Part of a small language model's weights.
Size: 12 layers, width 192, 6 heads of 32, MLP 768 squared ReLU, vocabulary 3670, 6.73M parameters.
Architecture: RMSNorm before each block, no biases in attention or MLP, untied embeddings.
MLP neurons of a small language model. Each row is named by its layer, matrix (up: input weights) and neuron, and shows model dimensions 0-191. Each number is 128 + 32 x the weight over its row's rms, rounded and kept within 0 to 255. Numbers have three digits each.
After each neuron's rows, "fires on" lists the tokens most often at its 100 highest values on Wikipedia text that the model never trained on.

L5.up518:118166120121102118142113230118154165135114183154138129134079094152092099096167148123110197074155162079134115145127152123103131168114170128128127102149158149083142219126120120147046165179161180103109084070123123144192170126095070156120118059096121141097169105125137165110118164104169171155091110110112085144089162123133163104136167066225137176052107088150128171164128132093132077120121126141097162140171105102108096107162152154151095116096124106127129124119168094137075151154167113095099159113148106143096099175154127115092126121153138150110125173094139115142120119116113213151
fires on: "the ", "from ", "of ", "only ", "to "

L5.up179:123134131134171150100153090069138121126085151119177090171179080128173121082105099119133100141120105091134137125148132143153128171110147101091129136096162114125186121114134131053160133138127041088153112084170130122085155137151113120149155180139146148111075111155099166142059132149153126125149155129143136124128120131125076185078128052149101158107160152125058133135163073072135096154124172152105156164106165130169144114160142171121127072166157150074164151165184130158135091142142093135135045058101202183112110092173159152148094165161172122178128191142098147136124147155156159065
fires on: "s ", "the ", "his ", "an "

L4.up370:116153160191081131137116158123146109101114136190113108142101185171161173095114136140123114148113183154144154087123132060069110144129105138113141102119167126115150102091097140101094057097127119118114106092097201105126084155102172075113121110097125178198132159144139113142083096095142195131169140145161144113119175143166097127078112138137133073140133121087169144211098079164134131070161129101155147124175103094175099150100219139088110121099155077028108149117130105076168078151098156118155099109141121136171135117122165143091150086119073102110098150143116163183122178104125104130
fires on: ". ", "\n\n", "\n"

L4.up287:161148142139141091164109117106124159106143126131142151203090120102122138173165136173097079125100118167135100161107086146088138066189079141116130158151096140081142184057168114130159133102089086141123149082190136120095067072123171081128076126138120101148092105110127120123146092118155109101110127139132127161124147084064102062159088162139111138144122163114093110095149132120177138058104141101177161206056075109098108135114127157094137113171094141144118130172144148128149124110120110142088179200159094071111074150156155115130196130139098137104106110184184138132180161156174179088
fires on: "\"", "Star ", "r", "- ", "az", "or "

L3.up309:123133173131127102134147148109092146093127171096132099145130143122169145059123124105148166160136094152105153096183121094105145109129112127127083161094136172117158110157112148123146055173142084122172098077155111176129108159126074037146140215148094191191135127144167082125107129113098202088126084108162158128107102083101161141136126146091099159178158070165181126202093116148117129112143174047106124151116149126120165108076097104114137091135127107051098162198141140096189091156105114158092138105136121167133126122147128116160117117076119055139133121123131160169093185117106103163
fires on: ". ", "\n\n", ".", "\". ", ", "

L4.up176:132114117122132090099159124092167047117076131187112128118142108085122148145160094065134106154072149162136119131131082106097146128112171074096146096105178138118155161158153106116099177156187121106113090180121141160140154132088161092168221193097192125114155144175129110105169119130105189098142137173161129189149102164125029176091129118125163125104166087109148089137066093076121093153161183111155155114116118144137119118177100121110150141082128129095114191142123084134173132167140142163109074095119157141138170144145123141170115104168070157098160108110118200155104174138133143123
fires on: ". ", "ac"

L4.up190:129125149146165090140159062152140109122090103132120119143158138086182190106164156139105122125100118200101116125158117143101144170118126156143131146139166173127174187110110092109162116121138109050082134108114131085107134123133135095111152164133094107170155113179177099148102058099090155151119111133153131143117159123083105170086097088083076172163105122207173133178115081170177146142153164090099136124203154101172093034133140128090073123066130116072122139158141132070110066150163165095081112094175166130097080131147131137106157152089130106103159132157112146142083139067127111165
fires on: ". ", "."

L5.up436:119136140133141157084165159170121111155106183114109090118138130120133124118130150132094099069127188151134159174122126091160093067195138111105149098168131144173151142135139171128116186191093110162076169117162080192097119073163077151070174141043089109106129133091161174079128085130097123115105127136109092098113161112086182136133146139117137133157099103072138051166063164075105130192166129138121158158098174117102141128123155139124106144116175180179162148208187152087130149113110108108116088078139114116125183121142158082162071102156155139142117118139131091145149162104172130117
fires on: "k", "ber", "b", "y", "it", "c"

L4.up391:146109070160102171143071073102159098142189121114120141128127089162102117142107188116163058073134095147182090150150106102092130123137142086149132135108135157057102128122158101137108138107117182116175115194097119108099119097139092175121148125117129139102091118179158142158088159101091184179117104098197156112138129128133093144067111120181145165119169142166192095188116163132143107168169193138083165170095094138114118132189169121095152113092145089096114209133150135103109146048169127159098132100096115177148150104101045109131098087139135134116090080133165123119128123084102139124
fires on: "=", "(", ": ", "of ", "– "

L3.up343:136096130079149154133068109187148105133121066120123138143151132155136204125154169092046115152131140178166127170153172150135089161076138134091164127159206158148157126078135094126172105103161158146130154117167107164079130150192101138153140121132125093150167166105135169119135172117142076127125150107163105126140145159125144128206169122134073131121135142096163169106073135091144079101092101117097077132138142148104071074159144134123127165122085081142113097148146121148134116167172114139095142046106155156120143142121164101106108083066134183156177085138095058107112117082229115134
fires on: "on", "iv", "bas", "."

L3.up80:200095128143157173120088103138140126152165099154119199065121101137166139141136116171190073157159137128121106115130118117152107173103111076158122198137076151202142146071099112125159098134183120172123140056096106165086134161179147138127090126123097141137125096068130111130131117120060073155127153145099080158088076135181104087122141190146109104128116013063109118122158116127158168104139107154157108183144098135124132112147084166100132170111172157124184165159110107076130124106117114165093124114109139139186130137147114125140092103134112094208085084122151145160123086146119096138
fires on: "\n\n", "| ", "-", "k ", "at", "est"

L3.up186:084096156172162147162117162162122126154140129128146133148151146136162145049128209135135148058117083156102137126111092162181121144137126123149112160104111100130149168152057093102063131104105111083095095110165151163074081167157122148062149101120077126129157125109135177129118114087105119183111115103135177149128139191129109159135122099114142124124100176153148133077141097100189160144135178122134092176087071102171063154155104132118077092040174149101122163172070130106126213193163053160132120113157160096138138111140140153119071118089151161127139099097134137120121081156131116106
fires on: "is ", "his ", "her ", "(", "200"

L4.up158:093169114118153126073197145147124136161136111121135159168126147110098189174153159090094129188127081188162116201162166163069155146151159072136121087078173138094118141058108152087111117141145098179137154105102146119100102101145122109156145108153146098133121138180138156148112129151105133085058118155134123100140077117131059175150134084131113132133128122062131159192156147112132068111149127116141138088147138112149162065157121092063136091157152118113137122148157148129069080093208160169111047173106092171151073109132133135140091142145150141115134114174124174166094137137172171184
fires on: ". ", "). ", " "

L5.up539:183165123136173094109132124135071099101154148135120123094084174096100132157109147100132171122122142106132082124102139067095131098149121144173078090110105116117127199146173171123142187084124133123148113103141153107128063155091173168155139090170123135079110124079100123131063097106129066141104166144142172149108175113084107185079104053132112164126137047198144122147156102104090114164185137046093092094127132105094139160180143137142136189105192168126113134132091181076174141124155133149092131115085131119166148106149122141174145067186142108126107128134107132106190112105095131087
fires on: "\" ", "er", "ar", "ro"

L6.up262:145159091132050154143130150109191156090131121086101155130140086099176056170096108186088143142163185139190153122132163173117139155099138197076129157166113126110149159137137098118103068112166164144093116090112142116123106206117230077143157137159127137141082182142142089087182132108089130111077157166113091157104097108128139134133066150115168174170141123096102086105176119097172166112175131103111071124174157180124141145097125128127168135092137152098114148135153119096124112115109136116157156103107141119175154120129198142172147176116172120113069091164116137159142125154202142128
fires on: "| ", "ti", "-", "ea", "é"

L6.up466:091104139160111094133079075157134134171089188156054145105158107099175096095117134166110083075084113135133166106134132129114076127155134129147110096116187105082141102140125131103119080122144069099186074138094138137127099149128096123113098155110162117153061132114182147157135097117153094154119191158105168138196168150163099111102155152170162126191109172176135039118159180149169130140122153144139094131157069128159108103132151104093078193117146153101165134144122172067121128174194157114093131125112137130139083103082197181084113144134109079112178086131149144174109140100159154111
fires on: "went ", "ing ", "ated ", "moved ", "go ", "ed "

L4.up219:178164109129155116091117144084158170137095139109170160147082146161166137098147129128100099101082096087112184136084137154166206120114141117141089161137127153141147143172166121109119108140198129138101065102126111158126126124089128122175114131108114134168074082154177108147089169116133075177126103141170146044138146111156125150154126118151141202087114077161057083123117133161172140165084104097085135138123141064114107136131114164101101147149101153089074114158147124142185107134176093143115054106165109247139048088165091151104174134151141144144122145151089113144140149114160147092
fires on: "\"", "the ", "its ", "his ", "their "

L6.up133:145108158146121139106125150130131204087140123132132138107133076155138144173081129170115149105105192092133130147114134126147191140086084112147174171154118116089100098102160131091082146096185124082137108115108099145120098150103125101117139132099134086170144084116172105066133099123114171209148158092079115112181041092057121148056094159098142182094097101173144136097111038117137183178175132111116138115145134177122086090138145147102107167144115182147178135092121131099145142099113140181081145108163125121189120142180111156122096159146159126200173135205126117149117134094119148097
fires on: "==", "(", "was ", "is ", " ", "201"

L4.up455:144125165183102111117153091148126096120110077157122091153128142075145136135166135133158080160188157186092066113135161093090133099151139131191110149158136129166114148111166113112134103145189156112068084151156181127100086114120166120115126186132145117143146127128159156077104125041111118137170104092227117157135127133148135156086136090128094149121132120129151124138136100178157115118135204088091077125130145155107068071165097121151132142107119144151134119158128168165113143172168172131076111138151154110126168057132157074140175094119141092105184190152159090073185136077117170054
fires on: "as ", ", ", ") ", "—", "\", "

L4.up530:128198122084096117065173111104109049138180140158085107089132146128063100109088116126117138184136139125153104144152197109125181130128154133105215154113159157127120133136165084101172119127102122161155140168117161152077064141124167081115116159135091124143064139107163145143156130154096105165079140157140106182093187134145124150098107065126139155084165046107219144083084116132085101171167133133151115117151045134137143108141111099133167210115100142108124167150114138140143142158162105110176132111157128126121141102137159112150141125094087118172111098122117168150180146138119158051
fires on: "in", "Olymp", "ar", "at", "k", "er"

L6.up329:132128083146141148032154078116101102099100125112116098179137137160152122134128109134096135174150145182162166082140184129133151133135125113057115159130174139117155169069201165182140146110112090129125141077098137125092142144144234183137103128099134086151139084179153147120047114159169126121097098085142113153081081127119116197095059115100086160107208093120103126171107157150120156128116134158171096136127082095180123141126126205123163149129132150195078149135158210133110127102121116148139145101170118135106116158075136153091114081118109160079139112117122105123145122117124124161
fires on: "ab", "ro", "re"

L5.up320:113183049152115092098142108127121139080108104120156171159130176110156204167166168153132136089090119094132102096104142114100100183150158168125146143124112086094157175131131086119124121114157130142103140163193136106131044119140109148072174177150093102076089111092127107141173124077169117144166161109103112147164170155134148122131135105083111196132162089163176100209116177102128101077104169114097157133150124122143146110121152108174143162095136143112122111100098094137156116143137052147082132162114112124134161095116130135181083121055109099139166161126127139064004126155149113123
fires on: "which ", "that ", "never ", "also "

L4.up767:161135162187146167152067102131126114119109149153137090095160139113151102048098131141092089097137089192123152165137185104153140135130103199135101208093138110117079163149104127143098091069121138130140160127107136145115080146180079084135134118136160174175151170100143109148133137157164126133138187138094159138135163162151124177122141142143078085154124157160134178150107115158170102152151080157079075093135117143165095150092152122126113196130174132144125149162151168088105067137137080164176098082119092120152121168112188155075086094118126142104188118170171131221115074088121158137
fires on: "fin", "went ", "what ", "ef", "go "

L5.up616:105156141180136161139105125143106095146123149173139165173147092099129164051137113127141153085097163061094161103105182109075151124154079150113133089026158122155166107132121099114205147143189194131154169106054151182122146161124138107116091143141090091179097123113143102160111121118236123133147114134202155096087128141124164130160130130142084096145147053136054112143171118104151129153179122123105105132089099124172155108134108136138096112134108117118154138136134100115132165170120108170153084131126098146135083129153133079146097150198160090135113088136096082151089070140108121075
fires on: "this ", "This ", "a ", "one "

L6.up489:111122130101157202139123133077157144089112123078107131095064156092114173119141117171116144163101146170142054135173154143099206111142112165105149120126141144182113112155178103164104124161158125116203118139128139101181177139120158121142134150130139169126185162098116079090088107084092154177109121133169118112137140167117134113127093095201114133185095079095144135093156190134110071107139131118055122208125141180128085179163130135068191129082152123071129120156075100163145168148175148171132138103173135127104072115161108182121094132119158134140147140143176163110167093126158094156
fires on: "H", "=", "b", "ch", "h", "ap"

L6.up564:187143156187150115088127132117165095096170117132080059103172151093066045142169157163163127141159124124172100150135121133105100168087131123122113128120108140141128121129105110106097133134079156162154112121082125111103118102147088095147129100160171158089152057102181090123146176107143102078131178127105119117129100152118137068070145135182149148129121087065146146187163167143087131151242121163086098132160110125149063162170157140174139152163086132107126144188146105146093152123085121113141099153114157089135107152053164169147173065131124185135181146114141127139151145131192150117
fires on: "\n", "\n\n", "===", "P", "R", ". "

L4.up565:181120118186166132109122090127142136075119152099155150163051122163098174085057132181188115124076098167114118161096086111089142146129114114122138161159105160107154093094078187142102128069151097131114108110141198091182117131116152157097119058117143168136129085102152117129095179107036138117072130132195106161136138107093150105147130129110136167109114098148124121171120185157153108170098155059134140128112142134107081111120154118068152116133151097136099180120145141100107101165142156078128092188166113111120095183116116130130142071065066160132161149087193096170153104120131115097
fires on: "ae", "According ", "bro", "\" ", " ", "y"

L5.up186:168134111103156155156138139077151094161108136165079150173117103098150162141143167146115099043119178142138151105131107188205110175140111078133123107128116129102148131150154096144127104131081126121122080135124117149129089108135088131126081114159092160128135134125104208175147144089147155102108164087155184110092171088137123174146106090137137106064172138165143076140138097108112119115090109127126179172175064142141100126163075191136032090161117095128110149092157120156089156128114140123119116072170077141099111150149067212136082165134147101094054098108186145154129108080084131110
fires on: "in ", "won ", "win ", "(", "from ", "to "

L6.up499:174088079100166144083132141114125104138074122120101121138087109116169126093137194177075159085140134100170106099131096191154083129086116155103080107135089155154148143145088108164102177136138112159099116087151155102171132154088091102139130125116130137103038125089148167145073106075093040108107122127188155096098140174202148132145137113141102182145122101152103126117126077122169120182093131093109166095154113112105114131164120156095073102174161140059120088140137137161162134176117128146114065130118136129095160176177106142130091102088172106148144123208068104151082103147161166158
fires on: "their ", "his ", "en ", "tional ", "different ", "-"

L3.up750:126138140123137095131101137129171110105168059101095075125121100182161152133188116173155126127155137107132142150172124149102149138117077154106113153108135159124105148133150117108158146114171139111071191163111109183133102127184168122145101164101107120145079182034118108117134138120115094124026199149058092097104092096154134136077137055141171142157159156092097082150135161222127186061121117132164109160084131133127104150079062122126107119151096192141134098143142117123149094084083108123093136080084102162181111104096134115142082120144149133148159092163143139148097166105152164134
fires on: "| "

L5.up543:095130090146137170135131223078107131105149172136089149185088109102120206130107176105096132184135148120117101127049118121071103095071138079104128123159087126137100091133142112164063139200166114131047101134116145120177145173138108139164109131086097128129179045102125142124098094088115145155087151136090115123180159172107110088140074180119162120125111175139106136121139119089092099131135112145112151168144205147178119190180115096147142178118139120129128145153181155186132112125145165156093089135139185191094167089149168102149111122095146104115115129111149166156093144104114116150
fires on: "-", ", ", "and "

L5.up78:080155122136142170132184119132126076046158166133112108156110117101147114090179112135140076084081158127068109168162076095092144179101125101103151097108182158110143091105149127121141109137104091154139096105081102142139159120140152105133154146143101132178118116102197077147186136149108169125163095075125078181131142085133117093163137082170151115167161145166128041227096107107158074092160137086133088151151108186157128152124124139162091130122090052129124154155095132121174100183100132040149171119157118128122153148134139098147108145170097107072166140148161169137137125156099152125
fires on: "\n\n", ". "

L5.up341:074099148168135170124144094161211123119065085141036099102113148118096162108120130144164108111116154116112159113119115180075149122103195077134122100068099163152170139113159111134131043181114165089115071109159168138114091125118186088099132161084144157148121107100165080113110116168119141064122114178102133127123095156133137129172097120143103123103128159111147126200080158148149051133164096129114084125136107137128071079083154203113128138115086112085144116073102131095161128116097145161128162048130155137140208154126135131178096143107109163116143124097131117163127085115130183127
fires on: "\n", "o", "so", "qu", "well"

L5.up275:134073110158111122128083151215125113168086099136130127137105182109072167079185133155165137184092080151177109150141154093155114088119046121100147165121147118079129191162152168109098143129140101116173102105136149068087153136161139127108137141144132084172135080115076167096135131185113085165097152140127127149148154167124123140122103128096154170151134067117083200154107061111107072098150110106064106217168146154110114075115133092097095147156108155114186127146100088156137136158129095095105124105123161090172181138131185131127125103086111148137156125149137159068155096172170118132
fires on: "t", "ch", "ed", "i", "it", "en"

L5.up665:116069157124124144123088074133181076105103166092152166114096140049156133145197098118171108132133089134086131147160100188141139189148167136166112069105113173140154108179161167107164141167109158169129143115133125125127132176116083099076142082149085107121068098140152161121144127154119130102091137166177047111137111135149102166136123107095155177122125105131121083122106100192115112163125153120136111086124138159119144068155153146074181081142110107152145103150151155074154140103173095181062182146131116114075066139082117155122110116050075105124124178119120141195107115179152127168
fires on: "er", "ter", "ian", "ther", ". ", "Moun"

L6.up713:171112105149116160115113114099171170057108127152116115072138117112122133126117117136155142133126177109179117136078064152138147136138138132131133157090087132049127118099099132138105162115143139145090087083125093130184158136109171137165148158118127148156147108143174073039099136127117098089120110103077105072125060135084129083120171168192166190104152087069162177139057178104145124157181077100050105107165077136121096111101089118198155135139104132139158092119130166116156101139109132136062134151134166139188109117154107088109105189104204147169158153129114110129125113088126172109
fires on: " ", "\n", "ore "

L4.up764:123111135162122157130131225095157101132113114176155117089165072101101065078135096083142141135166165088099160095186167148122111193112076143158098119140112134165113153151140103131173100120185127128120138115076111123115182136108106145133153091152125184091147119146112141091144156158129111140089183117113141116189090161111134177151206112139103096172150097118119123133102165157134125149105127123131142144097117101136180095146188130188117102097129135148173145118107149126104108134109182104134044087051070139125081150074095185158142149158107141085088170157189150085175123114134194196
fires on: "| ", "to ", "ew", "sh", "– ", "out "

L5.up24:086097108180104094123087144148173100103104146105153183114132067146121158168133126124147095098130177132142171138086132180115098096087083084121120116143097114111081121161203116091126066127168139106151102102105135182147126149137088141194175066104143137148164135156186147135178115161138095075076193144162184154153141080105121141128154143135163159151166092142137159091096075066143119147139117125131140174107179181137078112117111130137100139155165126099148122168124104052116143172137075159114158080134120064174157093077134139163145174060108174105172117166068119129163162116163123128
fires on: "it", "- ", "l", "on", "ac", "i"

L4.up658:093171164142121138114176116098127124160121178150152096069111127102143131150166155130102128112139137132158161114076136124127105102135115096128130121136092140170131099095163096178166141119145153101100128139159137096174126136176135179088134151164118114126199160089090143088096138135128170114077102089140101171129086124103116101101113119159101191088074073111125143123198114041090110094102124109199056214111092174164050109145110108076078108098107116115153124130162137117093157137086123109119151136187124111088071170133106164189140036169156162128101104093123133125184174129163145091
fires on: "|", "from "

L5.up713:105114129211116149129105122131205145152178126118128123124119122129111189147087159119137117118061131119104108116178083147137170104149108138192114107100127164088134120099176064108059166163121087107088124129127137097141127082160128125113113101066151113105089095119192128095091206133074161166123167155155100158141198171097075102139125099135130102095065120128138115150136152135131103196145186110077111197083102131137091183123149104133117120119160081113129146149087142114139132140152084142175113142126186209128150113158128210106155101113134152086169083089146117175134131106155157064
fires on: "=", "\n", "is ", "- ", "was ", "("

L4.up471:125123115145136133155123146220122089175164117166140128123160076081127088091114102090111126086155148127058114088190107110126130105179087136141121104130160155151120138139145133122150131141119138156123128134071082123137131107143123123136126113131163082152106162130147246100151142124113179161103202045195107121126053126123076140120141133120139133106117052080141138126115057099127129130123144107131137121124170129093112103098166148156183124117137195169148109134135076133100130118096149057134117124102166090171084153101114194103086058090138163100169153145067073146102104178156083160
fires on: "with ", "to ", "| ", ". ", "en", "from "

L5.up560:105173115074126184146181119141164154086098121081141098215086058123128166145181153127095092128129138094139131111106208176115136161183103169129065134132189131124117109129124168122136125146129104100100179099103133115112097149135148058125118127109128139157139152148117141112081097099119162114105119065166047155126119155106146126107143165130109083127159075080134138102173151141134118139093141120070099133077123118101116174148129150172144111148188109100132136173157038139173135132167149127206160158091075084110103180147158129123158154170059168095127160085140098134089194127116148121
fires on: "amb", "number ", "first ", "another ", "ph", "-"

L3.up228:160113089097193144092127096129130107130135118140172164128076141138111148095096136077128063119136091146174139148085056126117131156127135143144078131086152179110130138155138118114099086109067083121160057114181184131086078153085118151136139071090164139128129137154135170106118133141127216133084129135148135123104106171127162080078067137151183199053077110138197103113141154122127166155156106097144115110134169087132089157138136052169146135113133101121114098146117191059118124163162151073117088141120139159060116141097115146104122124168118148116120164083138096205133092095129093148
fires on: " ", "According ", "\"", "Tw", "("

L9.up627:124059111089136098102124147152092113093123133133105128117159129106103127199107167132117075111092105130131104168161142138089081115122078063102122102098152166127085112164173112136097127112068160140097098109137120132116144153155142089116148081179153111086140090098132086080074129092095102138104099175154152172129063146119177117135126071092124142123216176099110097170128087155081083118126126123084084093133099126163133128107082145138127143111132160158107130148137155152123121133155112139100124063165156089166114165079091088019136017192078159140103119170128102136127101071096139140
fires on: "ab", "bo", "ro", "Ab", "."

L6.up636:171156113139087143143152094147106168087080140144101141116128150147170192125117173140127127088116118118190106130132112128113148147083143209130122121039159117133132123130119191094119175128191144139142163072149111179143127049084161126083143180110080101160114192118125056150149153086164130194150156104121111144158109153123135139158144089148101116146150067085151114136131138130139158127148167115098188125137130150131187132136101174166118118040215171184141158135116170088110118200184109125105103102137105112156155140145174166139090190146147094131111151113117123124086091146101134071
fires on: "that ", "one ", "what ", "which ", "this ", "same "

L9.up487:181074094169163135110163160118178109094141143128129178093121127097116156105098194134136120088129128108112106144166095109116103137124146195090123117175122076081132148003125104149116113094108119150117137119142111110135086145168079099089104133116091131131108103124150078146105141166075109068129141069092146168096153115135190045136113173163048075146105092115078176103167150152095101162128108143132146121126126143160149172132112049138125106106125221133122098132115124123146142119081132098132108157153090135113103109130142126041119084130181148148209148120141148084111090157151100146
fires on: "\n", ":", "c", "al"

L5.up129:141160149136127033154149136083136078149106142058136145158108095137109073134121148121125053078150068163098116182161102084153106105125133113140102129133160135111054134053167127138135087133118125158131124143179167133082107115126131156145163172114178147162129165089206157108167141161136183143064075130083155144132134127112169119128050170167155129124137079139077145144104152094132206156093115110119156173102068117066132174147115088077130141165172079119090153086138100090110086141128110113102101141100064115151104178174117154147108169140131093090162137107141098119164119112127128132
fires on: ", ", "(", "- ", "/ ", "; ", "in "

L4.up350:145210154182146137136141129136117126123120149166121112116162180180103142156112125099111146150130121151098076099156098150083179135179148117157104104206148128146100161111181112129047114131148130114136137056115132085143116147152104103192180113110106135094146107061091106159104136123165094118140106157135118110120174204134144108183114147124118156118146125075147126090223094144144065066114149179133106176106097115112098178139190125098091114129151083086172157162142124167183202118136147119137186152126127172122096150140093132149164077160055115132119172084158128092159148163161113156
fires on: "H", ":", "h", ". ", "ass "

L6.up383:077139115087122129127126132127090124151113151111120113120208114092160156079163178120191092175075101129115092119172180149174120070168101089140168134161102140144151155062162113106095168174162134114193121145128098096096136147157146106135158167111068155138093135098203123109163087141181123065092103105121149128169181126140098113076088103085117121086116087165070089099133138131142072110119139111154118139135050070141151185186107168089117161070157159108129119130166151121169093084118129092129090120117196151060122153125105132111138122112098105142133132123076163069142155131178133112
fires on: "\"", "I ", "\n", "\n\n", "“"

L9.up531:121133145164136134112111113140097118079155116127113147164116086061113171136133130109172123107149127153100188085196116098087143095161150153164139135139051139118121128123117122095081177177099103116068131084154154136051090107157131135149113120066058105143136121146128103096062139140137135120085145145141093177175162183156114110107152151073111126155106063167131127146148144102096080075178130119090096118113190141154146148173083104131145141158199114150126099121150148083124089129176128145084119160176133115152120154147158069124160170096101100150068134066180114113116140013160150109
fires on: "and ", "or ", "but ", ", ", "as "

L5.up764:090143128125145101127195144149132150122090097146118098120157163134156211115121141108191134097129153152083105175179102142105143109106082100141148108100162171114126132053107115135114106092121138140173118116100175168129089154147113117114144096188103120147068127153141118086118083145131165096126150127125160127151178117136146207080092037134115143089149128141111087179146107116091139095178144107125128134122117055166128109140108104146127172103145104058133129137133104082101088119181120115178089131108183107090169183093151105075070106069123112142186140134052232128081123124147148176
fires on: ". ", "\"", "\n\n", "). ", "\". "

L3.up330:132163125142155027175129137052150145139112125091160108110110132165099122156195109120073132104141159146134137113130155120100121122165164147150101123084113130163132057151175081144101154159150135106120081112163113130160108119128108116135144064155119164118161121077141166121113087116089139140150131061126174145174109169108113043183134128119243124115097069166131127128143170133181131135160119157182111116094083159077175134205150068091100133156088127146127084189166140113131118121116151096114121098126104097147109185087093087181145111186158129137118109170183091117142145141166155121
fires on: "The ", "\"", "num", "th", "from "

L3.up257:144144089147114126125155179118188136117075068079101165083158162113150155090120088118114171129106146125129101088117117103145171119127074118157144111082159226109087176117132061220146159151142130189083141133096123146152152135108156142156145128149058224148107146113161196093117099112084122085140140082108108110124061115167052111158113210140108114119163121105055155139089140148130147115098106120098134116168134118099166077132120155153109118188129171117109123130113109177129130095137171166150067094103127149153098105135101138140131145154166154096089161129156139154077164123117162102
fires on: "as ", "an", "with ", "\n", "ax", "ved "

L6.up43:139144149147136124112104127116121142170124136091123135109126117122098119173066108030132128119050145179182164130134107117185106154125186092123138155183214122144139160091154148133118155220092105152141135061166053145159114147110125156129132136111095155117127127104158119125141096133096161162079155163134133051116178128134198134126140114121161113126156110090130134226093138143119139125146088115114140108154155147136126112177186104138163101129169152131119169126099084144121137192111106162180150149161176174141157195080145167171136091117139180061175143156088152096140116124178137092
fires on: "in", "dou", "ch", "it", "b", "y"

L5.up465:114156127144124131123080123137100097084109067116068100138119111154125136075076109128145112130145068149121099124121138142159113156166158122128115119103094108090144141153118157137133189125210137138120090116116101140136140137143087170123137097095162165094118092169172111061088122099081175143068102146119112097142083151100094124128141116096188095137123103093142130150147173110147134103185119112053141124090099155075158091200077085129159156103149050033162141132171153105073076137128122129096088114123151226180102090154128144139151171126161101165200135143071149115152073145149152139
fires on: " ", "Party ", "Rel", "; ", "| ", "its "

L6.up767:124096125105061102123147170121154190164114123136071059102153139075094198177121103114166107128129064107169169138129103067120193118115127123090147192193126110087185124131136159148150144189163125120177160121101167155178091182127144141144137130148125122156050062101121134110100176147134140085114119151118189091163173130101144152117151124138083089114154151128110108180122083130160159137072100137146148144124100122159101106150167148150168169058105132155116122113108089129158120078131126153118168137051133127153144104137093183113177126198166121166193169165138154118109138154117119088
fires on: "w", "ese", "ev", "ig", "st", "ce"

L3.up122:132141145175157123137118103183123111113107106078119196167131109080144190125219137070087210106093152185116147088197085148158141151122134138099107155119079140102139157113106124112121167099161139104180117061108180127113103120116136100160140127100127127128210106153120066133136176116121122142137137067114142102036111147101073192100084106109096116160073086126133131154071101154109124119111153111106092138173137078151090058112131124131105125135158143104088154149131144083117089159170122200137074117131121123121132139162113111117129165120120119095146114167104162114123201049151091140
fires on: "\n\n", ".", ". "

L3.up225:164142123143157081145094123108125127117171153073093161149088071134056127161110087145144116129142105161077149159111161156141135098165106160145110123161062126120149153156100107184168137108165099164123082126112208113113083089071172077096104165156115116174113131069184170109096108076119159141086053124082087162118112073096100088204114138087110093118113078123126178118144126131135139106094124153112097153133124133105135152114117085142184159138092155134165132088126167078102091100123158111086111157120118070116068176107137090151166166127103095141110175030119103126124134142103104073
fires on: "- ", "of ", "called ", "that ", "in "

L4.up554:083126074071178121143148061126157119125116143118104120133107148049172084099199099166140098124139095187084105116163084188110122150156166058140122118091167174171197160159110133122160116147133114113087061115124145186120114140141146139169133118118098030101120098127167123110145079156103182127120131141163115112128106136086069162099118099099085146153125107171135130167113094181176142098183140084148135152173138104126102049133129139143091168067114103116132147215120102132131113170108184103134098160116175130105158102145092167149118112094162131117129109086103166162095133173125109132
fires on: ". ", "\n\n", "). "